{
  "d_model": 160,
  "n_head": 5,
  "d_mlp": 448,
  "activation": "swiglu",
  "parallel_block": false,
  "init_std_qkv": 0.0285,
  "lr_mult_o": 3.0,
  "final_lr_fraction": 0.0,
  "train_tokens": 333200000
}
MLP neurons of a small language model. Each row is named by its layer, matrix (gate and up: input weights; down: output weights) and neuron, and shows model dimensions 0-159. Each number is 500 + 25 x the weight over its row's rms, rounded and kept within 0 to 999. Numbers have three digits each. A neuron's up and down rows have the sign that makes its largest values positive.
After each neuron's rows, "raises" lists the tokens whose logits its output raises most directly, leaving later layers aside.

L11.gate446:481475470518519497479525542537465520479481532504484477446471507459532499460495487520488458484510545509504482550492495481493540498520486556493489520537502518487560522552489476487480500535500526494546473472506512532473518499496481514497531516468479458512488496463496499520464496533517500523479473497495448448486509495484513496497450504481518553490503473490476497492521517493470488454514517437488482491455493466521497487508489488512554473530499510512461523501507527494489517534530517
L11.up446:501534428498498499484523487498484470514484503483477441463442486510488501443519518498507504472491478531513497492507486477460507498484509526502478521481470500512497492507463500457566465488493481513495520494497510529491494514518495476496499497426502444487479480479540473510506488487520481493509447500479512449508459494473529510522498482509462453513514490495482509482521485476488454481513484477471496501526544471510493524454525449519513520537472504504500536487453505507497556554499497
L11.down446:511504511480509573502493471476506499473534515478501490460530501493549469486481475491480480517465504479507449485511511505526503460516482493450547496521525498466517547525495529513468495493513465510513483481501509475490527487550561502490513536481500557449503518518470489518468507510493559502543535518528487490482480467492533490491548488503506504516489512456529502491482463557487537499476520498557488551495506503508487499529496493486486480475500516540484479501501540521490504536514535
raises: " is", " was", " has", "====", " died"

L11.gate206:517519493515503466482558533521513521520507508536538492520477485487522442507545495485517502493530484489516481524524478499474474476550483516492469528497496463548525453511439515492494461473479518506502512518512545511487533463479500514551534509521484531507483523481505487500468514537451516517512460499517515469500501490469526499476497517513522508550504428541512490492516513486493462496528464525484513491473515464530500510508514507517540511455502535449465492493483492491516519467492542
L11.up206:503515516513560511514495522488519526525537501552498473561506483503523511475527521515494477466521546500460499505507493485495479547514486479527471458474503507463502483534473502510480503478490511475478513509462500481514491491483484526500477456493510496519468475526499518472517452507489498481529515506489519521537496504505489502472539426476526539470497472498486495535470526510477478455533485455502483508458466481474455522478476524501510548458512543486484546526499528509524498439512521
L11.down206:524538517472493486501489519509487459602520504470549492521521470497525517487519504509519521534496540492534532534485491478497475498480498521490485510534541508546497450495490491469560535486503535479493523538497472488495493494514464489476558516537495513535478543467522517505543516521503511498523486455477491540523533512487567498504508507516515486510487510545514522481495505522480479514509461500480514472467532500514540487475505526469540508521492469498492496506485480520480456508505490
raises: " he", " any", " they", " anyone", " she"

L12.gate204:515472518487474481466491484502507536476486529539495480515496496525523420505526504505467446485496482503484495483511496485498494466476434475486492472482519497500466484512477468497492521505487471543487521489540468531441531503468516469510485457498456514496455453491477501519453494494457516534536505488502488493481446500531516506518518512525499503524494486530510486498495526510470489478475502503490525523478496468495547501558526520535454538498493533492466535522469508489485491544531477
L12.up204:484513547483502492457505496501492530462514501529494503530470473514483468448449513502477462494505487477498537467550496502488521478479477473528536531477529525510481500466514479519469519510493472535468516465530459524492500503496513516520497463506501487505471464474501516511498487431480521522505503500498494463503426481485531516494538473528455492493485515557488508468500553484476502491451493492466521521486501473479529543508547530541482531532488529526478489535483484498495498482525499
L12.down204:500501509520510506506496482478519488468487503507502493521520497488447473502517493505501515491490517500485489487498500486485524515481496502485509508498512502533489495499510486534531501466495504514509507457492478551505536520479497501509515524505520501470508516492508497528477531478500521513490505517506495485508498505501726516534498489513487505482486494493475508516483491499513503496502492522480511527500538454496534508521501529555471521507517489502504469481494493494513490496510490
raises: "\".", "\",", "nce", ".\"", "\""

L5.gate41:493550508540483490491465456478511529469525521480569514488471481496454484471491525503497482543508467480464510522478518516487544475529479546490547489504460518524519480473504497529504501473481525479500485489493485489488519531488506532509529545498477489527484512486528504497477505543457487490471466460492470464534524553521491519489497495471502522544468474507509478503501512482501459510485463528473475474512491494453485511515470502487518453532499475537448512480509503509548523540471501
L5.up41:465498496551495498504500482511491480468531510497480553479472518463509492460482495493492515458504494494458518508476515530469465493528503499524508447510457503514488499504556436535488541512534503472511508500553502488556521514510517506527503537492457542476527471494511490561486536502499488494474484491495487530457506496524478485519503464463485508525501496521529513513473484510522546528494480488473490509558526502514458531513515476477498495494478491473454496496561520502530519546515481
L5.down41:491508508547441478466520482522532554445510488501526502478496499492503500531483535481521492520506481522467508512491484494490523483510445524506517469492489535506541499461536457465520545512503523458506507492519508484509502547483494492517498522511505493532461498494496483517504463509476461495481481476538491466519512498507597499503480509498480518490496480499505465456524490502497474501459501533532455468505506493462488532540504503520511510498487482543509526553541505520525494552478460
raises: "ties", "ized", "ated", "ised", "ist"

L11.gate297:479468474531492526515485508514505506521532474480504489548488511470503451520515533496467467458504519543471500475490526513500513468469497499482491535482529500529521491498452510564483512510509495503520493470541511503497536505465498470505485517489451539461541488549479518527541461540486481493450526516486505498471482477544476495486525479450520530489449484544488494451496495507491488459514514449485481456465516514501534510518510511485505488493494526506559483473528494488527484511513512
L11.up297:495482509503482501495488453503513512519468543508498517481514474465480535491486439520507504518490477457452488516498506526462499498547510458508471497500506518438516484512513493504498509529465474481483472491485503536472449525557460499478507474515484528502473447512523494506459470499537479506481542489535498528494515552497502477470463494479534491517565498501498509532469523498493511533496534554487531497493519491477518479492477519500503479507492420530489496497484491489441486507520485
L11.down297:497496497516476479539526542486499493503468477432499517516485511487492491498510501526473494484509543515503500444473512471471502475481518503473518501517501484540522513503516481557501483502500521498510511471538571483519540499462498495506459518487507495478523522530488545500503480538514523482477520505487473463506481527504466497480501472469501525461448499537493488515498491461552478446502540484523481457518517537485473543469567509483468483509491544514551482516508495494491479496456483
raises: "ing", "ating", "inger", "ington", "ett"

L11.gate38:511527457500495508530524523503463460471484517487505499483451458482538462504450504442494482497503480470522452470531516506477532479483511528503473513495475487479472503481482444493513485477512525477513542481516463488506483507484477502497537479450529482541515456513529478546498492496494493498462540503528411517483495497486505458474530486520497503481517470465487526497502484528493497524495515519469545495500504507505531488494520511504517457501500554518540525546473505511461486491516504
L11.up38:469532458522476519493499504555499498480436486525518457506527493487500459489496490479508496516492489488526485518482483493503411475514445545489504453489472486513483515505502480524492488524503464511485515459505509507482531542463501483491479548471485480528472502507489519502500521474471457527497525539499418517480519518472542477446486528501520519509500480520505494488548507523499509527509497472508521482497497525497461479497515508482500480452496508465500531526529551497527528521491518
L11.down38:451501469541484499476519470478488504509488540520473498492495478504492512494479524479453459488500473488534499516467522486480538501538481510472502486484500491474487541495498523514550491505476493500502524486497506482481454513547491498504535492484504540474490519493462471502421466515502520523483519506474498507517524435521526507476494487493523482490531533455532546490524489532486526499507525555464490518530488460509465464488545502537488467537540550497470473544520527510494511489516488
raises: "'", " has", " is", "’", " was"

L13.gate365:478488475518535478508501505506498543499476505494543515483483504498478510465513577472514456498496500537508504471519465519505517489507502514488505474490530496515480544492524491456511521477535466493483513515516542471515514508480528463548529502496507510487495518459461455484485503483514514476509523529516484467478497476541562521532517483494520502500518483498476487517547483456500505494462501524504487496496560432461481490507494471540536516432494512480483521489487510505523462556462496
L13.up365:513511543493481505484550506520516493482520482473516516506525508544489520513501511540484525474534541549487490510492478488563521453551498531474490471462491465509498533560528520492490506513491517497520512525520511523508532462469511504506484481488527518470497544469471443491527508510465498504497466504486499563473538456513481546510536488477471486496486527488501490456536541475484487502508514499446496466508515549497492478508512516509537513487439495454506493475511509492491509495500518
L13.down365:463487482503497452489546513510505516535498448498499524519461486473461486505516553477439496531459511496475507473464548546494494499510529509481497486499470466469505530516515491506513500523436513455509511506500497502459469503546491483515519497448509527483477543495500483497458519559545507524492482521524475467458502477516545489498545469496534493504472496503518520457486519516481479546489512560490509484502475510514475501511476502516478497508497549491491495493486543481474502481488508
raises: "'", "’", "hood", "istic", "–"

L8.gate97:527528475552505481495513464517530507524501515430498507495527507473457501468530539541502517486512493468502514496529505540511488499508492473490482490477523545541512482535514473501476492517518489496482493522516503488549533474480498517481521510470432514524453528465462476448465485535516517503482481529465501528524511494536516523535485481504497478496478487550478495514517540508510494471490510513494494498530492499475491458487513538559477465473494469435536499483510482469463503508472507
L8.up97:506493508489485499496541511493468472533457498533501453562528503464491482495508511521487503510550460487476509496467509484519498517492507483491471522455499496477462486523474486507508475464521502520450513493518521484534511469479504515505545544491499471506511432483516439518505572517484503489471522528465527559504481538519519509523510482549492521518486511506550477504533486505545534541537499471516547521523488525502524506499513502481517475445519489500530485494491477483498512487485496
L8.down97:461493467513525526476494488525521498444529466465501551531523464515477533511500488535504541523501459498486521497519495495492487521515484452478489475518499479523473496472535514502512512523478473501512465503497514494517539499537507501493494460476467514469517509493470534490486498480460531529524487489517492498481518481499486540514464533494508527500506514588478500495463498523480497485461523488480453498498522500543495478465489472547484516566519489479463502435494505488454487461527529
raises: "\",", "\".", "\"", ".\"", "ear"

L7.gate181:507500463519471498471472532520521475534423530499506501479495504551488517588535477430495508497507470529521502497498511519531455483504500506556546520504517480498520498489546535488507493482476477527512505490507497520507519482509547487553517511528510523531537489474489492524472540527490515521472492513489504463485482496484466511500515542541516489544475486517524516515502488504525490519536449493465503506493493506532495525490544508512503471496491487479472479513559524476527497493500482
L7.up181:488500464550488449505497555468524493499536505506490518513505510534471536498499497480501499490490504447493463505489498525501518490490504456493487504483553482487518504509431514480501474519511535497505538529502527496505526483489511487493482480495513503546512480466557508484456533512491487501466494510492510486456508472540494487462555525498564531458529521457480522515525507499500520500517471472499478499485426519547528480505464490493481515488509483511462510495483497465522442493461518
L7.down181:468500520514475491503504523503524471469491479501486499546515540480492506494508473475481523506484499509544510473510478510499525486446462526520493527509522483504505533488451482527523482530447486555534537503511550495498514503470526459483451475482517511531540507551515525429441521536520503505496490537513503511494477468539568504479491475520517519483463530500510494473496533486508480487502505475502495466477485494478506479509491472502561504484500513462500502536502531484528467470470502
raises: "ed", "ing", "piece", "ly", "ening"

L12.gate348:525503467515506475530487523473501495539460527484518480492478472494475494488514511429487523505497487480509489507535544478497469542485539511500503507511494533546509549563530546513513539540517544494507468531475514521489494482493510501565476473517497513476501464533561502513485498513507502469486525481476489478540521458441499486523507484546504486487488485483522520487505473479506469477466479504528516520505536472546496480508480510521485524516549532496464507495508485458515502537489492
L12.up348:471508493519471495505518466489475562492453498523507509488499520494523485452521470540510481499476480479512489520490499518509444481463498470475519491536530505526459476508502450498501483540477508530494477491511485510478547515441528515481460530479496504512445513495447510486458484457483473445506506499521490533489511476510488473450504500515497540479542533508465506539546487524509507486499528499493524467480526502509445516517480479480505543483472489477523528459488523489515521483473491
L12.down348:527536532538492498537427515453511451545497508498509523488480512483498510491525523469469502516500503483526527553539500455524485514503476502473479513549521532508472503516513521493520476468525520476496510518476561530495473526531486473494483479514537518436492534496502494475505496450469492448483523497485480557511486480485482516524517490512491510490507478524480514507489488492470456501528466474496533552514541489491519461520467495508489507520560504469505507526528484516496505484508513
raises: " there", " he", " it", " if", " they"

L5.gate135:514483506490489524543481518573507499511435496500495528484485494500509474455493513504474541480533504498496502499506500503531488513480502482520488429505481494519527516506489519502503486448429514487513488509534462561558511556505490481527519518453515488486527494468533521497477501532504523490500517547542505495513535488504486465497542478463491511518491501526548508496565483524534490466502515500474530491510515512511501479538450510499462494481505518485490475487531486509453499495524497
L5.up135:465482522464528496505483528497488485476477465509510507497468481484486531475497514495508528481515529488493550506487504498489508485506504495515461493473487475526531528498484507524506477458458461504525515517514512503516545544474484505531541527476411478505527483504517532527484466476536537507463508529518524486484514435485519451530563548526511504532471534501500491492485500540466471462530489471491520502481492521524529471526485462495493493486485509478501461496500508495433523499479502
L5.down135:495522516471530489553495511460505528483484518538458471498484478462468503502485501525485482512491455526518461491479523496522541477494533511468529463488510486499492496521507476532504476492485497492529481529517528477502496519475526510500499515548495515487521523502505494494460466518499513502509488506502495570492462490443481441530509529482507483501517459499481507459473529488539510520494476495537486499547480528555539497491536541445465456517479517488482496509472459464473528496451479
raises: "ock", "etter", "ough", "ohn", "helm"

L12.gate137:501519516539541516520466523556501465475455504526456522484489488523525521524460512471456499472529480501479498505490519481472528536517501497508481526469505487507479502456512455505500507507492520511530524491505456473559514492491508538511508501481532506524510481514541535485450539464497534486517485493492543499526449568506448476498502501553469512514469471513481515487495520518469528517476522488485520535497528522453530491501508505511515504557504464530471482485486488501532506492524497
L12.up137:506464504498533530542484497467558515482485471523490535516510504554533564534568536458508514487496521509514516502519483517494493551518543496461518501480566465504491484537500495533462506487482440487508479470521467503492520506491496492494526495506464506525479477487473526519521527468500507491513486525496457496500481455511525526529491508517539467513461493486499514529447552523458540473501475505500509523471510480501517461499495510538501504514497475515490509533487486515516481495470485
L12.down137:520509482490508495519524513507507479485518479541565525572512490480473499453468504520469478513504480502491508488501528514516547503503528512517508518464497476519523454459523464532478507499427489476531483507463470536487520501481477527526516518519529530506488518453541499477442495490458494491503484465504540499556484544488554492505520532478493479508563499523518520507503517504510550517484501490490530506490538480494516506480512518477524501495490533541495462483465480488519487488498509
raises: "\")", "==", "\"", ")\"", "==="

L15.gate423:507465468519458483517496458469525519501499529504449488566492485463507504486512516493499506514556500498498496536517494499490476537496506547482479523502457500490491527518503502491525490504485475485480559525497475527473505506504499470507481523438511504523482524492435524524470528522499444517504518531534502505464541494518506490537501471484524472478522493520474500518536528482543528531530507498469516507497536477483530447474492525503544459478458499514476483495525475545474498516537476
L15.up423:465521497493509515510574462529508517487498465546509530522529500540470475503498480531493502554482437498486500500482514515520472525484528503532472502480473472517531480478528493459495437522459486491455532486468486494498489504461481511482493478483455467519475484508481534507513530547506495494513527507494511485422455462487503512477495521505525499474494494507491513488494486522498481499490534462487523500462527465546499517492517511495528510487459535492508521506520560486485524524524470
L15.down423:486465476478463493511489465508529479526504511460518474560519521488470479503479459505539500494503508488458513502486499504479551507480516488498475492465479487429516506494509521477516525504493506526508501542528478495519486488506488498503502525493501484487503513524496462468447500509462457498501475502504505481474552482486537495528492489470517486504448530461542498470488546510516526530520486527488483499483527514514526474481482529522567521532499589548492492523462528493489501530505458
raises: "'", "’", "B", "A", "C"

L13.gate247:528454492516466478486523544504491473471522479489505474509472515525495497476551528529485495525485463484522478503519504544518542440538478521471492502510470502512488470517471526513465521469529492500513508511510498495481490496484488460511509492495484538477541458502473530499477493531487459533473463562501519507462507515554490503474496502471501457505509511530481501465508506478456549507517470466502468484450489499513490447485496539475501550516491536530508518492476535506551506531511494
L13.up247:485463465513516535480536508519495554508461474475481505500477536473517514439477534494519513506496455496495515507504497550514559499508442497486492468482493510484528507505502488492509477477481454464516514496517510476511478484506518485515499524489504548454476474514482515539514520530474480494527476475486484512496483502530482513498503505516462521461491501527501479501493513493497496501559480444492515475473513510515490485512496520443548489526490500512524566536552561523504555535508511
L13.down247:494508506504476458505508499459477498521540523513461478553490501494497498536506511463475505496509517495444474464488520516490469513507579516447485522470491481518513502498533515490520478550449509476492488523486490511490482508527486491527513510495518535473492552501507475486483448511484484489473532488472503524486496485488519467551551481512498480527497490455503525520527536501500529522443562520509540500516477541521505499502541539536514532494512539497494454466511496517500498498510467
raises: "'", "’", "\n", "(", "–"

L7.gate405:494490512487523464503524499506479510481531504552469473502499552488497493524500521505436503554503517470511481503495479516490488525498477494492527499483478512510499503508545493542498497501571498530481503508500486532473482502500494511526479486503499529528491544517492549493525495528500492482526511490524474492535498443524437513477526457519466484437524500533513486459491509455473499532442506514498519468469467485500492519509516526491483480451504503444522515507518513461559535518515477
L7.up405:510497505545500500516552530518507464480521492515500462488538519507491511501482520497474438484516533484487507485476520487497492514517480485463498522461494520486458524539531488446550546529498508456507479547525469494486470506500518514506494496482515493498540473510520508455541516446477520507473494532467502531491510486482533518488518491541523467510465516545482467517510504505532478533489475541502489458479510468481481511548441501499504489472474501471504509482505551549538483500528510
L7.down405:522535496491472491493522538468502506484485516500509531474539469500488499526513480481516493488516478492475463493489493492518482481506516476484490518496523509464529541527489501437536510526505516517502479496473516501509526504499463499498499510504511527441484486506505524504461460447485520511482538512493492499489475526462628517517488473478490487527514525485491542498502488536555498521507491493513492528537570503517506513481492487530511547501509486556478502532491522519461482455492515
raises: " of", " is", " was", "-", " began"

L15.gate344:525510456487487474524509500466515482543497466498515487503519482506466559500519446441530535508513505517486541525497498501471460522490543506511512537493506515506483446509543497518507506486483528471519496486508479507502450497491479499519463475513512484515497517483516519458524502498507503496467458521451506510539521490510535501510529528500450508465465507553492482544512510456486474509487502497511501486511532529517541514522526537495477462533508419510491475500474464496547473478512487
L15.up344:485491496539494464525520513497492481541500484489513476516496508505454566511505462450525506500500491524475557526521497518484478499477480514504502508470487479515497466491552485533495498496510537476487488504509464486533451493497475451530458484508528462502511516496502516479555508493477482467472481536454515481521547543517546528484504545505486501498446504534503466511514523462488498529515479457563492474515532540508518506505537533484516507507502477495531511471474478500545501497488482
L15.down344:496500512479501532499479498521503525484534504509484512467515493514560431484486533530489504493508523486516460493506491482520521494529488476496503494548504509496532533508445502474484513506474482515500515507487522504457564467512517530458529519491488523470487488487506496526459483487511515516528529484513505499516458484500413489502488469503544498520524496447486520477497485530509530506499496519447484520470456479484452447495460478495514495472519575491468499520522541526492514496519517
raises: " was", " is", " has", " would", " may"

L7.gate256:487525493478507533512496504494512471511483533527482512505465463459515495443510480522532459522487517475508504541495459479495506483477511513487494460486489478480531476493518513502536518436482497507475501504490494483515554498466483515499496498533515507505521548504515568503487499522500472490503511483480518468507531492485405538475529482526500538532466511488460490490448484457492494491498534499471523463488465549523549493522497509512476509482513488503497504523519534500450510524508449
L7.up256:514525484525511504543492478525475512505482500514469497504485543482507512485466462514531484530474509452474470480485531511476512523531499480543507499464487501463529491535544498534526483465523493428470474478483479492481478484508519485535484484492494526478521490521512523465462502508498506488483490531498472528503425505462515492469535483560464545519550510481498534545487518507510482542503492523507500471540498534478519475489503540522457477509508474465505524481519453526510502496515483
L7.down256:515539510514492519525463511519525481490446516546468489511476521476498523468477496524541494532480537487472490504505497508519499479483531486501519441475482499509499469491528475513489518462500446461460498496473502427489438496496489468507496510509517470485527582509492516527499521516532485498478486496487488485497502484462497476479485530490455502499528497514494475526475496521487547523492495502494509450550493569539519504500489523534444495492507466444483485471494509503495500512489498
raises: "ries", "les", "le", "l", "rett"

L11.gate101:470499471459572494496502535493530499509511493482514459500464489566512528490507520502474524491489495521521480525501474497477529547520474513488513505499511516510512494476483473497517533483482496519490505521482507544542539461523518520465504496546489473544500527522457506508520526533497468480466489480545498467499539521512502476493512501448491499488496516468474476491464523474489516503469536430538532513464514510476525535511530550509505545477489515488514486473477470509459502485465540
L11.up101:499485491496500479533522490473502460523531478503496518502482485493473504539497494524512501538527484519522496478525489510493497510470541538468479498514497500538479543542506508509501523537486500512486451526465521506530544510472535519510513495473470498465517482496511529496480516532524476501518496530500478479419517490512497462529498474488507484523537496503503520511435486463515523467490499519436542541466535471515472480474471492493506492558526444507552471528512536518497519541522506
L11.down101:495515496459461521453503496526470492493515431490498534548494477516471456503498469496483516519519477482505529492555484476459517489507463544464528509520479514521515501471484510491532503523513460493495492516503498493545528526499489535511490500492531501530526525522487518499537478451515547531493518506466485512510499449480462518523470508480500476494533498519548526554491456517532506512547475491484483533508530489532503498496522475469475484540515475553552499476488510461513508489498518
raises: "\")", "\".", "\",", "\"", " are"

L6.gate266:487511529547500511531479511494501496499499508511509509455486518466459483475514524521456452513501524541491488473510478499475503456532525493482477478465536513534498505462555526450479508530522502488495509492550481479568425513419515478463537490480506490533476467493524480521495474492542502513496460475453502508497517484530479501511507468486523510511505506468492499537507485471460482534511516520518500525466491501483528484482551487486497504502482523488519488502475502478530461507497476
L6.up266:485515515514518468489506454517498519510501496545512501504533517497451482517489474539466503553540505497500472482518483516500506459502567487529540490470513488532468460453535454462520523529514488501502488519502507520489453532481498550467500517510480497490482521489470539510505514499528490512456461532478502476499481494517519510487548465498506466503501531483530502528490499510488468533523481530527464491497493511447515507465534511456519490502463539460496488499450486478514542545506476
L6.down266:541509500498507498523512478547482496516526486508519487504503528483491499449470513488452470524483485498535468490475487458531482518534473469513498473525524512507521477441485478542510526510503475521523503511484491514508528501510498459538462504469523520503474538509495515500526500525522492546487528496463510495532465483521589519474478471549543501491471528546492514481543490492451504496489529512532515497453513485519518537510529490489461503534493542523503480533511502495482533473514459
raises: "ual", "\")", "\".", "\",", "?\""

L12.gate89:477457526495467501520475484479481459505512497499539477477494507530479498526506486558471503448476481516496468501493539464458497466513497471498480503489510560509482478539494482485517535559504519521500508461479492533487507548448484526478479473544460537489499515499508489548484498538512521456521462460484480475511503530508499523509528510548469524527471497506518506498458488492500541490501560492498509517486540527517557501480534517526479484486493516492482505461490484500460514496505492
L12.up89:446477504511505512515481495526521499517462486507498511489502509575504467546494514507492455453524489521502478524508505498460541483554545459510497483494512495536458501500494484481515513514506471492514487489471489482468518499493487507487510495487519502523520463496491462486466519498480539518485504472494457492512528474468534494509520509515477492470481531513548532475446540511445520488499546467502536541525511471505509474511503509511531515506542508541453535461510481425476505481506495
L12.down89:494466490483506470492484518530510506506474485522465519475463483472499491483453533509474438497493483500455528494537472468532494507458514502507509480501476451504521484497554510483478491479473455573516487505516485518498502472489479501506532482528508531487518503519479529497510496475530499518506524520525489493516466482483620494503478511477504498504496458534489522525521517494513496496536482506551526532487536477491558495521450519512515498490507516504509524496528521471503482455494483
raises: ")\"", "Species", "\")", "class", "aw"

L12.gate156:455483510540480494500563496494523535492489476504479473478548477481457480464490489517501498498506488474505476500468493516530461476483544557483517473524489498510489514466499508513501466506511488500515467533503494540469542485486497530549497425511523513518536471498502466481508515540488463526517506486520460500477496511492456527535517479516493473472491477493533516491476503488476503486528528510487461476498501481484475560563473532506534500495536459446516523481492478479505520517517487
L12.up156:468510476485490496549497542486502548485508499508496440427489538471493486510525516502565487493486531455497517481460476549514490507464479513494521481498468524528523535490484477506491499479549522508525545523482481523509480479507526489490514456490499491467518496481475491483495490553466492492480480491533490505488494526500460498559489513446489469484477508515507500465497494527481469523519495511535494541513514485488500521444489533516481499511521482510511552514505455483533539545500476
L12.down156:488508484517477471534521489520501500506484459461495486445487498487511498485506511539532494533517509450516458459491498526498462513467502508455484475535473523510475508483495491540535446485503453513508477463497488534515507525527533469465520472459476482499528496504517480524501528518500475517512477506495484515513463502482459513504485502458487490478506561481502471497509490494453500515520421478553513582508503488497465514510489510478495486512469444509533497487506516498533523530484489
raises: ":", "ised", " those", "ized", " *"

L3.gate101:515457446523555473497489499538491536492463466465512438533510518522516486489538529505472532457487454503527482492534481528533510498502503439523506482499521493476507489488478477546485471481467467509474442510483524488497546521523498486529521505495446499471495487456506495499467506536522525512503476493482514497499457512461471500519534496505513508545545468510512514475485499499477494460470462516464499509487487514513506498479480518516491457480480545471496472487527532503517471499470490
L3.up101:486473472504517459517481501536468514517454493507554497510484479482491492486495512508474538469515497476466497540509476493550459477529480512456489484466497492522498458489472498485475537518484481500524472493461530454537521508497491507558516488472456453522544469488508487490494492540474482492476483500491495476517521550487492512500508464503530482526493478516526518484538556515479521491504435516529510508499500563488512490517507514536505471517547517486482468482513510508497470522495565
L3.down101:502466499447496519468466536478521468490550488499477433518526502488491495528478509473489536473469521531499475474523487528511485529524500543525495468494493463550499517509492504516505494510491495491509498506584458536486509494489512489517502482530479493482533551521485528480484505492503527506587503511537535449470486512489520488501520485488505510454509531527501510452480489508525501463486500492502543497520505531496469444499488472528486527502465492473531488487490522487465519490466493
raises: "er", "ed", "ers", "rm", "ing"

L9.gate18:472496475521527493469529550506514491533544487457490489505461493499519456540505539500492471508499509492521516470493485553500466508463509511483499488452500525524501485486496488544467489504487480546544538478539513485502508519511501504533491496512521493510522537505478522503492566495508472535525505465512491527458508487517518510484563483469534487511512507524460531493513543495478450443512494480520520501485503510530511479457500556498519499459498494447496501506504496501561478487474463
L9.up18:478504474511511502533494543520513488472530495485481500519506543501505461540505491543491467479499493507498474472490520485506504474514465447540545510496483517499477527478538506518467514497484499536484477491548498513478487531518481451473512492481474468482521509476463513537468524482496472447497490497496515489483477519540575500491472485539499538509501529530517476480540500491479482500493502512497513485525500534469527520490509492496468518512439513534553566435514520483512462501488531
L9.down18:455480498465492529511450500510486498453536487478484525505524510555509421535504556467520492519517532497489444483493509506528510517504478488482498535514509558488521523519465497522525518513518510542499498486518524499524538491547523469490481510514483483462508521517483554486503512504474481505478492513458500523498474501466506492516561487533502489495496506503517503514520492560529489477510530487467488498493522512498470486490550494518428491536484486467552497470520522479490501495518518
raises: "ed", "ing", "ance", " 0", "s"

L15.gate5:498502490560527538475481523486494432489490465486493528502547472561498450457536539528511483510544506484477464539519486493503459471463478512507514525539531516477530506468498539523460514498473530522530479490510471461498509505459502509525462464515515503491481483495504499487521491494485498502501486519508501524470547490518534509520528517529513477498538537542515488498491492506498500538496515493478486485476536518483534479536501531449519535510491516498522461546514513474541474496526503
L15.up5:509482532477472556476475489489520489491538489515472485477484501501456525497522500513498485492474487465501526545442540510484496529500505480460467504501506508530457524481499529486461477488487545521487484451503462495493474532509492516476497531528490497481478463469489531514544474483485482451538497500506503482435502472531515553490497509437478494493494503493549485491479480533505496497485520504466516530524505479487497506509459490534518477490448490514484518495541452512532445539508506
L15.down5:506537460524471500465517517524489496499498497466500529539483482433492507509527508509509476498507523517525505452536499501479531506502531536520491484445490493492481476553479480523491507485514491516479510488501534531528490478514492489520471503500479492451523475544488520511496511510478503537500543476497506471500519471482475467473516498519456509501511475512473450491499491519494454441566514477532525463487531499508607497516498517489523467445506504508502505520528506485529503494520524
raises: "whose", "ping", "ing", "ating", " whom"

L11.gate162:468486448510514523500499485468491492558558466505482502461500542493487492480484501504521492507489490533501493486503456528504467487522529496501482519536485529513531555489462513513524505520479493493482477483521488530519569516483501495512490492504512541538541522519483497472477493465538485487509444497462481527471495479515467518498533458514515487494526522548522466443527502497509498461510495554491465461495513473501527523495536493510476488498498549528507547500535470478513453507516495
L11.up162:484486514503490504510486474510517490561471489478467473498470464497536497459492474471492541466480526509475516450516476487548508463476488517481471483491471477500547489493506515482501475496504507520550482524541520560498521505529507505520505493473470527500505449484522516483501476470510511539495513508477438481519488481494470530497518533482475561504532508490532538518499493493454485537564509505497499492521475496464490498473441492507477509516527497506464481506518465493486509512554448
L11.down162:507485484534518530474528498505483472556535481465505529507516502476525534487477515550484482481493474519510530456517481544486503529527526512503463503493476468485512521486500525500461513485466513508477478529523478480537510543468521528476484490465474530461569532518477481498477525537478493501500479505507487485513489465461487518491534449500503504498510507522543472444539464481501472475467540497474493498511525531517526513488482504488514491467490574529516540475497516484505474475528491
raises: "ative", "ing", "ers", "ated", "table"

L15.gate134:528485472493496505546466515491471484486461451535477508467543501477467470467483542467508488519502493513539533507502499503503519485506503442481514497526504498478480449522513485528526485502527537528545475471556490502530507486511446533525516462497502482513548519522471509498470488505506508511504505484497488524484501492493517548458467469493577507502561516520485490480479469473491553466498491487555443474503507489520532494512488511479523484519503482514515530503519489527491484484474488
L15.up134:447455504542537520488516528554534487538495479503478491479473523516551479537503494493484488520515504525507537525482507485478474493508496492483526464457448465468532512527514444495515473496528519479464493513501539500465479481465452519502507452519495462434512505509525440483515543441491546508514534509504486528484517508535487508492510505515485495545515514482508504508498495531511552497496452521542469504486497507506496516513474479493469469485466509497494501495511515492493534496479511
L15.down134:557533440501450504507469445489547467497459516489487494494492500497510496507508496485542545503477456502469539541485498517482505469481482477524478476536543550506479529529481487483511473510463510512482477481456510511486508499458498507478500462498503496504504527498502546490563498502518478481502506485464462492512480476467383515488489495492530493498479503516525497464518482469482508507503508499496471536495493486485493499500527509533477494485491457486496545486503505504509537484483482
raises: ".", ".”", ".\"", "\".", ")."